{
  "n_layer": 9,
  "d_model": 640,
  "n_head": 10,
  "n_kv_head": 10,
  "head_dim": 64,
  "d_mlp": 2560,
  "vocab_size": 50257,
  "activation": "gelu",
  "norm": "layernorm",
  "norm_place": "pre",
  "norm_eps": 1e-05,
  "positions": "alibi",
  "qk_norm": false,
  "attn_scale": 0.125,
  "bias": "all",
  "tie_embeddings": true,
  "parallel_block": false,
  "init": "uniform",
  "init_std_qkv": 0.0195,
  "init_std_o": 0.00459,
  "init_std_up": 0.0195,
  "init_std_down": 0.00459,
  "optimizer": "muon_variant",
  "lr": 0.00143,
  "lr_mult_o": 4.0,
  "lr_mult_up": 0.669,
  "lr_mult_down": 2.0,
  "beta1": 0.95,
  "lr_head": 0.00399,
  "grad_clip": 2.0,
  "warmup_steps": 200,
  "schedule": "wsd",
  "decay_fraction": 0.883,
  "decay_shape": "linear",
  "final_lr_fraction": 0.0,
  "batch_tokens": 131072,
  "seq_len": 1024,
  "doc_mask": true,
  "train_tokens": 611500000,
  "steps": 4666,
  "dataset": "wikipedia_en"
}
MLP neurons of a small language model. Each row is named by its layer, matrix (up: input weights) and neuron, and shows model dimensions 352-479. Each number is 50 + 12 x the weight over its row's rms, rounded and kept within 0 to 99.
After each neuron's rows, "fires after" lists the tokens most often just before its 100 highest values on Wikipedia text that the model never trained on.

L4.up1619:45 42 52 46 56 62 34 40 50 53 26 53 78 37 21 73 45 31 46 40 62 54 44 45 53 59 61 64 67 53 52 49 51 40 68 47 25 27 51 73 64 44 74 39 34 57 61 40 62 55 55 67 31 54 68 51 50 76 43 68 61 48 36 44 34 45 49 35 54 46 27 63 56 47 53 44 29 43 42 53 58 59 55 46 60 49 32 56 36 43 64 75 55 46 39 58 26 56 63 52 49 48 53 63 61 42 55 53 48 39 43 45 55 55 49 28 44 67 56 66 65 46 43 46 61 48 56 45
fires after: "\n", "6", " \""

L4.up407:47 56 51 54 44 50 29 52 45 57 60 30 57 62 64 56 58 45 53 70 41 47 31 36 65 54 58 38 50 42 35 65 43 59 61 55 60 46 36 39 60 57 52 50 26 74 65 41 41 44 45 55 60 42 66 26 48 47 73 39 57 41 69 56 55 51 52 57 39 37 38 73 39 43 58 42 50 41 58 46 67 51 44 63 47 33 48 53 62 36 63 64 49 62 66 43 54 51 49 55 46 56 37 38 56 58 72 50 61 33 49 47 54 52 46 24 41 71 58 55 47 27 59 52 49 59 44 53
fires after: "-", " the", " a", "'", " an", "\n"

L4.up324:44 56 64 43 62 58 56 57 33 64 55 61 44 54 39 62 49 66 39 44 51 17 42 48 59 56 79 40 66 75 41 71 40 62 54 41 56 58 47 61 61 50 51 50 62 37 48 48 46 41 65 43 52 13 14 45 54 43 57 54 50 39 65 38 61 55 57 54 48 31 30 45 25 48 60 52 51 45 50 44 54 48 37 57 74 52 44 56 50 59 48 47 57 16 70 54 36 59 44 61 43 74 28 52 12 43 59 33 44 39 49 47 46 59 41 66 63 52 56 65 58 57 48 52 57 39 52 65
fires after: ".", " (", "5", "6", "7", "2"

L4.up1544:45 50 58 46 41 66 54 44 36 58 46 49 38 32 40 45 57 48 37 68 52 51 52 60 70 64 53 40 57 29 58 36 28 57 54 49 67 44 59 39 57 60 33 50 53 59 66 49 60 33 56 29 51 63 42 44 51 43 63 39 45 61 55 51 52 46 38 42 47 30 51 52 50 59 45 45 51 36 46 48 45 39 48 64 31 71 82 36 69 53 39 46 69 61 51 51 47 52 58 51 40 45 49 59 68 56 58 60 62 55 59 55 44 42 41 72 34 59 50 69 68 64 64 54 52 57 48 54
fires after: " |", "|", ";", "6"

L4.up2357:76 34 48 35 35 60 43 51 55 50 59 68 28 52 58 43 42 41 48 51 31 37 46 48 38 61 55 41 65 34 51 37 57 59 48 69 39 41 50 54 51 45 48 58 46 66 54 50 57 56 37 43 50 37 60 53 43 43 55 58 42 38 33 35 54 60 47 38 28 26 46 30 61 46 42 37 40 37 56 42 53 51 56 39 63 31 70 46 61 47 41 60 48 33 34 59 64 55 57 48 45 51 58 31 71 45 33 49 46 40 62 55 73 50 35 45 34 51 51 52 33 49 75 56 38 39 45 50
fires after: "1", "0", " ", "4", "3"

L4.up2455:52 54 44 51 56 78 35 46 48 58 45 45 73 36 55 53 40 25 47 51 48 54 60 56 52 59 33 62 58 65 75 43 48 49 41 47 52 59 46 44 35 69 43 42 50 49 50 52 49 49 46 31 52 43 42 44 56 50 51 19 73 42 45 51 54 45 45 59 45 31 60 53 55 43 63 48 54 63 32 38 45 33 66 46 60 53 54 42 48 36 57 52 52 62 46 61 61 52 49 40 61 46 23 62 54 57 33 54 58 37 60 51 40 67 52 30 46 72 42 57 58 60 50 52 57 53 43 65
fires after: "0", "9", "1"

L4.up1896:39 49 68 60 54 69 42 27 39 48 57 38 42 43 75 52 55 54 60 33 72 56 42 33 49 49 56 57 33 36 67 52 67 27 57 44 51 35 40 34 30 37 38 53 46 45 36 33 47 44 63 50 58 55 54 47 35 40 69 42 57 55 44 65 41 66 49 57 62 60 59 49 40 44 53 46 41 53 47 41 39 61 59 56 50 36 52 38 52 57 59 33 57 55 53 65 51 39 58 65 46 44 61 65 35 49 55 42 41 66 42 44 27 40 62 66 66 43 52 62 58 33 57 28 49 39 59 62
fires after: " |", ";", "6", " "

L4.up2491:41 51 52 74 37 57 46 56 52 55 86 54 54 39 58 73 55 33 36 46 33 48 46 58 38 52 53 53 51 22 49 31 54 43 39 38 63 50 38 51 41 39 39 09 55 57 56 28 64 39 47 46 35 55 45 46 49 41 40 43 47 65 50 58 50 22 54 48 41 41 38 44 61 45 59 53 49 39 47 45 45 80 56 41 36 42 64 55 24 45 52 29 52 21 44 50 59 42 57 51 38 46 40 35 39 45 55 40 47 53 38 53 64 50 59 64 50 57 54 47 61 34 36 60 37 24 42 65
fires after: "0", ":", ")", " check", " "

L4.up775:45 54 55 56 33 72 43 53 51 36 45 50 64 40 48 66 54 36 47 51 61 42 41 61 60 40 56 60 43 35 46 60 60 57 54 35 62 37 41 55 41 71 46 37 31 38 69 35 35 56 59 61 29 38 69 55 49 56 60 58 46 54 64 57 65 49 39 39 48 51 50 38 34 53 38 32 52 38 48 37 45 49 49 51 61 59 59 52 46 62 51 69 60 51 56 34 59 55 57 35 53 40 37 44 57 50 68 34 31 46 23 50 58 49 53 54 26 68 70 42 43 42 52 30 44 36 35 53
fires after: "1", "8", "9", "6", "0"

L4.up29:47 61 83 59 64 60 38 61 52 62 28 34 59 49 41 54 42 35 52 35 48 49 33 57 70 28 45 59 54 43 70 34 51 48 67 61 31 44 42 51 55 47 46 64 64 64 46 53 54 38 54 56 53 38 40 51 67 50 64 70 42 47 49 49 52 28 73 65 47 41 62 62 45 38 74 41 57 54 52 52 53 42 58 37 43 36 54 54 50 60 65 61 32 45 71 50 60 52 45 36 70 54 53 35 47 77 75 65 51 44 49 60 37 48 53 62 85 58 38 70 32 50 47 36 55 59 52 35
fires after: " |", " a", "-"

L4.up131:30 36 48 31 37 49 30 53 63 39 58 50 58 56 63 46 49 59 44 46 60 36 46 58 31 52 77 54 37 41 39 65 58 40 53 60 59 31 40 31 60 36 24 21 42 63 59 49 78 25 57 49 46 61 57 45 41 42 54 39 45 53 49 62 44 51 52 55 24 47 27 49 42 68 37 52 59 53 65 30 61 62 51 64 49 47 46 54 31 42 43 50 38 46 67 44 69 44 54 53 59 57 57 44 73 62 70 37 49 60 37 65 47 37 21 41 44 66 45 48 49 37 37 49 37 43 52 53
fires after: " ", "2", "1"

L4.up1622:57 26 37 46 27 40 44 45 04 31 41 48 40 73 39 69 74 62 44 35 51 51 53 58 54 44 71 56 37 49 35 57 59 35 45 45 34 59 55 49 47 48 50 68 67 53 35 49 52 60 53 67 55 47 37 34 37 72 42 38 55 55 57 74 45 46 59 21 57 23 45 43 55 59 55 31 52 55 31 48 36 55 62 60 49 43 65 52 30 57 34 62 53 65 64 32 62 46 63 59 29 42 65 60 49 34 44 48 36 18 62 53 57 59 52 38 46 48 55 41 24 67 59 68 45 44 36 54
fires after: " ", "|", "–", "9", "5", "4"

L4.up2320:44 54 24 60 46 42 57 45 59 54 78 64 60 45 69 40 48 61 48 53 53 46 48 62 51 40 39 49 49 60 50 49 43 31 84 34 55 40 41 42 76 31 67 26 46 47 40 27 53 50 39 54 71 60 41 51 51 48 35 49 50 57 67 37 51 49 41 69 43 54 46 27 40 53 72 40 57 44 50 42 45 44 53 52 56 52 67 55 51 54 74 43 41 57 56 53 51 74 44 47 49 23 26 46 47 55 73 34 24 60 35 53 46 54 41 42 51 76 56 51 52 53 50 43 52 45 35 75
fires after: "0", ")", "6", "7", " |"

L4.up374:46 65 49 72 37 56 41 48 50 69 37 41 64 47 50 64 45 39 47 31 71 53 67 35 39 57 39 63 53 59 16 48 36 42 40 57 59 41 42 56 41 55 46 69 54 50 53 54 15 58 36 40 55 59 43 37 61 50 74 43 42 28 46 34 45 31 47 59 50 59 45 53 45 16 45 29 57 37 77 48 43 41 60 44 42 50 55 40 53 48 49 39 58 52 44 54 66 51 59 46 59 44 64 56 44 63 43 47 39 12 58 54 54 47 35 37 56 52 44 58 66 67 68 57 49 53 47 57
fires after: " |", "1", ":", " in", "0", " the"

L4.up673:38 46 42 55 56 56 45 43 55 75 39 35 60 25 57 60 49 59 62 56 41 60 54 36 39 46 42 64 65 51 38 38 58 61 34 59 75 45 61 40 44 56 42 61 50 46 37 45 36 57 53 28 58 40 46 50 50 42 62 51 39 47 27 51 59 32 77 43 51 61 51 46 63 35 52 50 35 64 52 38 55 72 59 39 41 66 34 51 38 78 51 45 44 49 60 24 41 24 38 41 53 45 27 35 59 66 62 55 46 34 26 65 63 38 57 56 63 34 46 41 38 43 32 53 40 64 51 36
fires after: " ", "0", "|", " |"

L4.up1073:35 43 58 56 62 34 42 56 70 68 47 62 40 60 63 63 52 43 46 54 41 61 59 68 55 66 58 48 64 45 42 46 49 41 63 73 42 57 50 54 47 47 41 29 48 55 45 37 47 50 50 46 59 59 68 38 56 45 37 80 63 54 52 38 48 58 67 47 35 60 36 34 46 43 55 33 32 47 62 72 47 57 33 28 37 48 59 49 51 73 40 41 63 37 38 56 57 46 54 75 31 57 38 53 41 30 57 54 57 67 44 56 50 47 33 48 47 63 51 29 39 36 41 61 66 46 52 24
fires after: " ", "ª", " a", "0"

L4.up1926:36 46 49 64 59 30 64 67 25 59 56 59 34 45 46 39 65 61 66 53 59 52 49 66 46 61 51 60 55 58 45 28 40 46 39 46 38 52 57 41 42 50 57 65 50 61 50 34 77 49 70 55 68 50 44 56 46 57 36 47 42 39 66 35 48 42 41 67 45 39 41 59 47 44 53 64 60 57 58 57 54 42 49 57 67 56 66 34 35 70 54 16 55 56 54 53 31 50 64 44 39 55 36 56 54 52 44 39 41 45 58 48 21 45 42 60 64 35 40 64 59 52 53 52 44 32 59 55
fires after: "0", "'", "6"

L4.up1549:46 45 38 32 59 33 49 53 42 56 26 52 32 43 66 55 24 51 47 48 67 50 35 51 34 35 42 61 44 37 41 37 43 46 56 44 30 33 48 60 58 38 48 57 46 37 61 65 51 48 58 56 63 38 44 38 53 43 57 26 51 65 22 46 48 42 72 53 51 52 26 65 47 28 65 36 51 54 78 65 58 27 28 48 49 35 57 57 43 43 66 36 81 53 58 92 73 56 62 43 56 48 57 75 50 51 62 54 46 36 25 43 69 51 65 31 38 46 47 41 37 50 49 42 45 54 70 50
fires after: " |", "|", "3", ","

L4.up2425:41 48 72 60 56 46 43 41 53 62 20 54 45 55 44 59 34 55 42 54 44 32 63 42 44 54 38 44 53 45 62 58 43 50 62 49 52 30 62 73 62 64 44 55 28 35 42 46 52 69 47 48 36 52 33 47 54 40 48 60 52 45 52 71 63 42 48 51 65 32 53 52 70 41 41 61 65 52 63 52 34 62 65 58 51 43 49 72 44 39 46 38 32 63 37 68 30 51 23 40 45 63 56 68 49 56 36 53 54 56 36 58 64 50 20 36 47 57 52 50 48 45 39 52 56 65 32 62
fires after: "9", "8", "1", "5", " ", "6"

L4.up1558:51 37 57 52 29 44 64 57 53 55 58 32 49 29 41 64 24 45 48 37 79 43 45 51 42 57 50 30 60 60 58 52 42 44 20 51 47 47 55 39 50 28 54 58 44 23 48 48 36 60 17 41 57 55 49 46 52 47 40 47 33 46 51 37 80 48 59 42 46 50 25 59 64 44 69 33 51 39 50 41 55 47 54 55 42 61 35 51 69 35 53 15 37 36 36 53 50 68 50 43 59 48 57 35 42 43 62 58 67 33 43 49 54 49 53 35 50 46 53 51 62 74 35 31 37 74 65 34
fires after: ",", " W", ";", " |"

L4.up606:71 54 62 45 57 37 63 65 38 51 44 28 50 42 30 63 69 31 55 31 58 44 25 51 54 60 53 70 56 40 49 35 55 52 31 72 53 66 32 51 33 44 53 53 66 44 51 40 45 44 62 35 41 53 43 38 60 66 37 51 54 50 38 53 54 47 51 72 73 59 35 50 40 28 38 40 54 39 75 38 52 40 49 49 50 50 66 54 37 48 52 33 36 56 46 32 37 42 60 39 56 51 59 26 33 62 65 56 74 44 45 53 44 37 65 72 65 58 46 67 53 51 48 60 39 33 23 48
fires after: ",", " and", " M", "-"

L4.up2359:56 46 53 15 52 62 37 36 43 40 65 47 63 46 47 36 57 59 54 33 48 54 58 58 77 50 51 40 73 66 58 26 71 33 68 65 51 36 60 27 67 54 50 52 46 58 62 27 38 47 57 35 45 38 37 73 36 48 81 58 46 67 21 53 37 54 51 61 52 35 39 48 54 14 49 43 36 27 71 68 72 40 41 30 61 42 49 28 46 40 42 51 48 54 51 16 36 53 62 58 58 26 47 45 67 66 53 55 61 49 53 54 44 63 76 48 54 63 35 49 42 68 26 56 53 74 64 45
fires after: " |", "0", ";", "|", "1"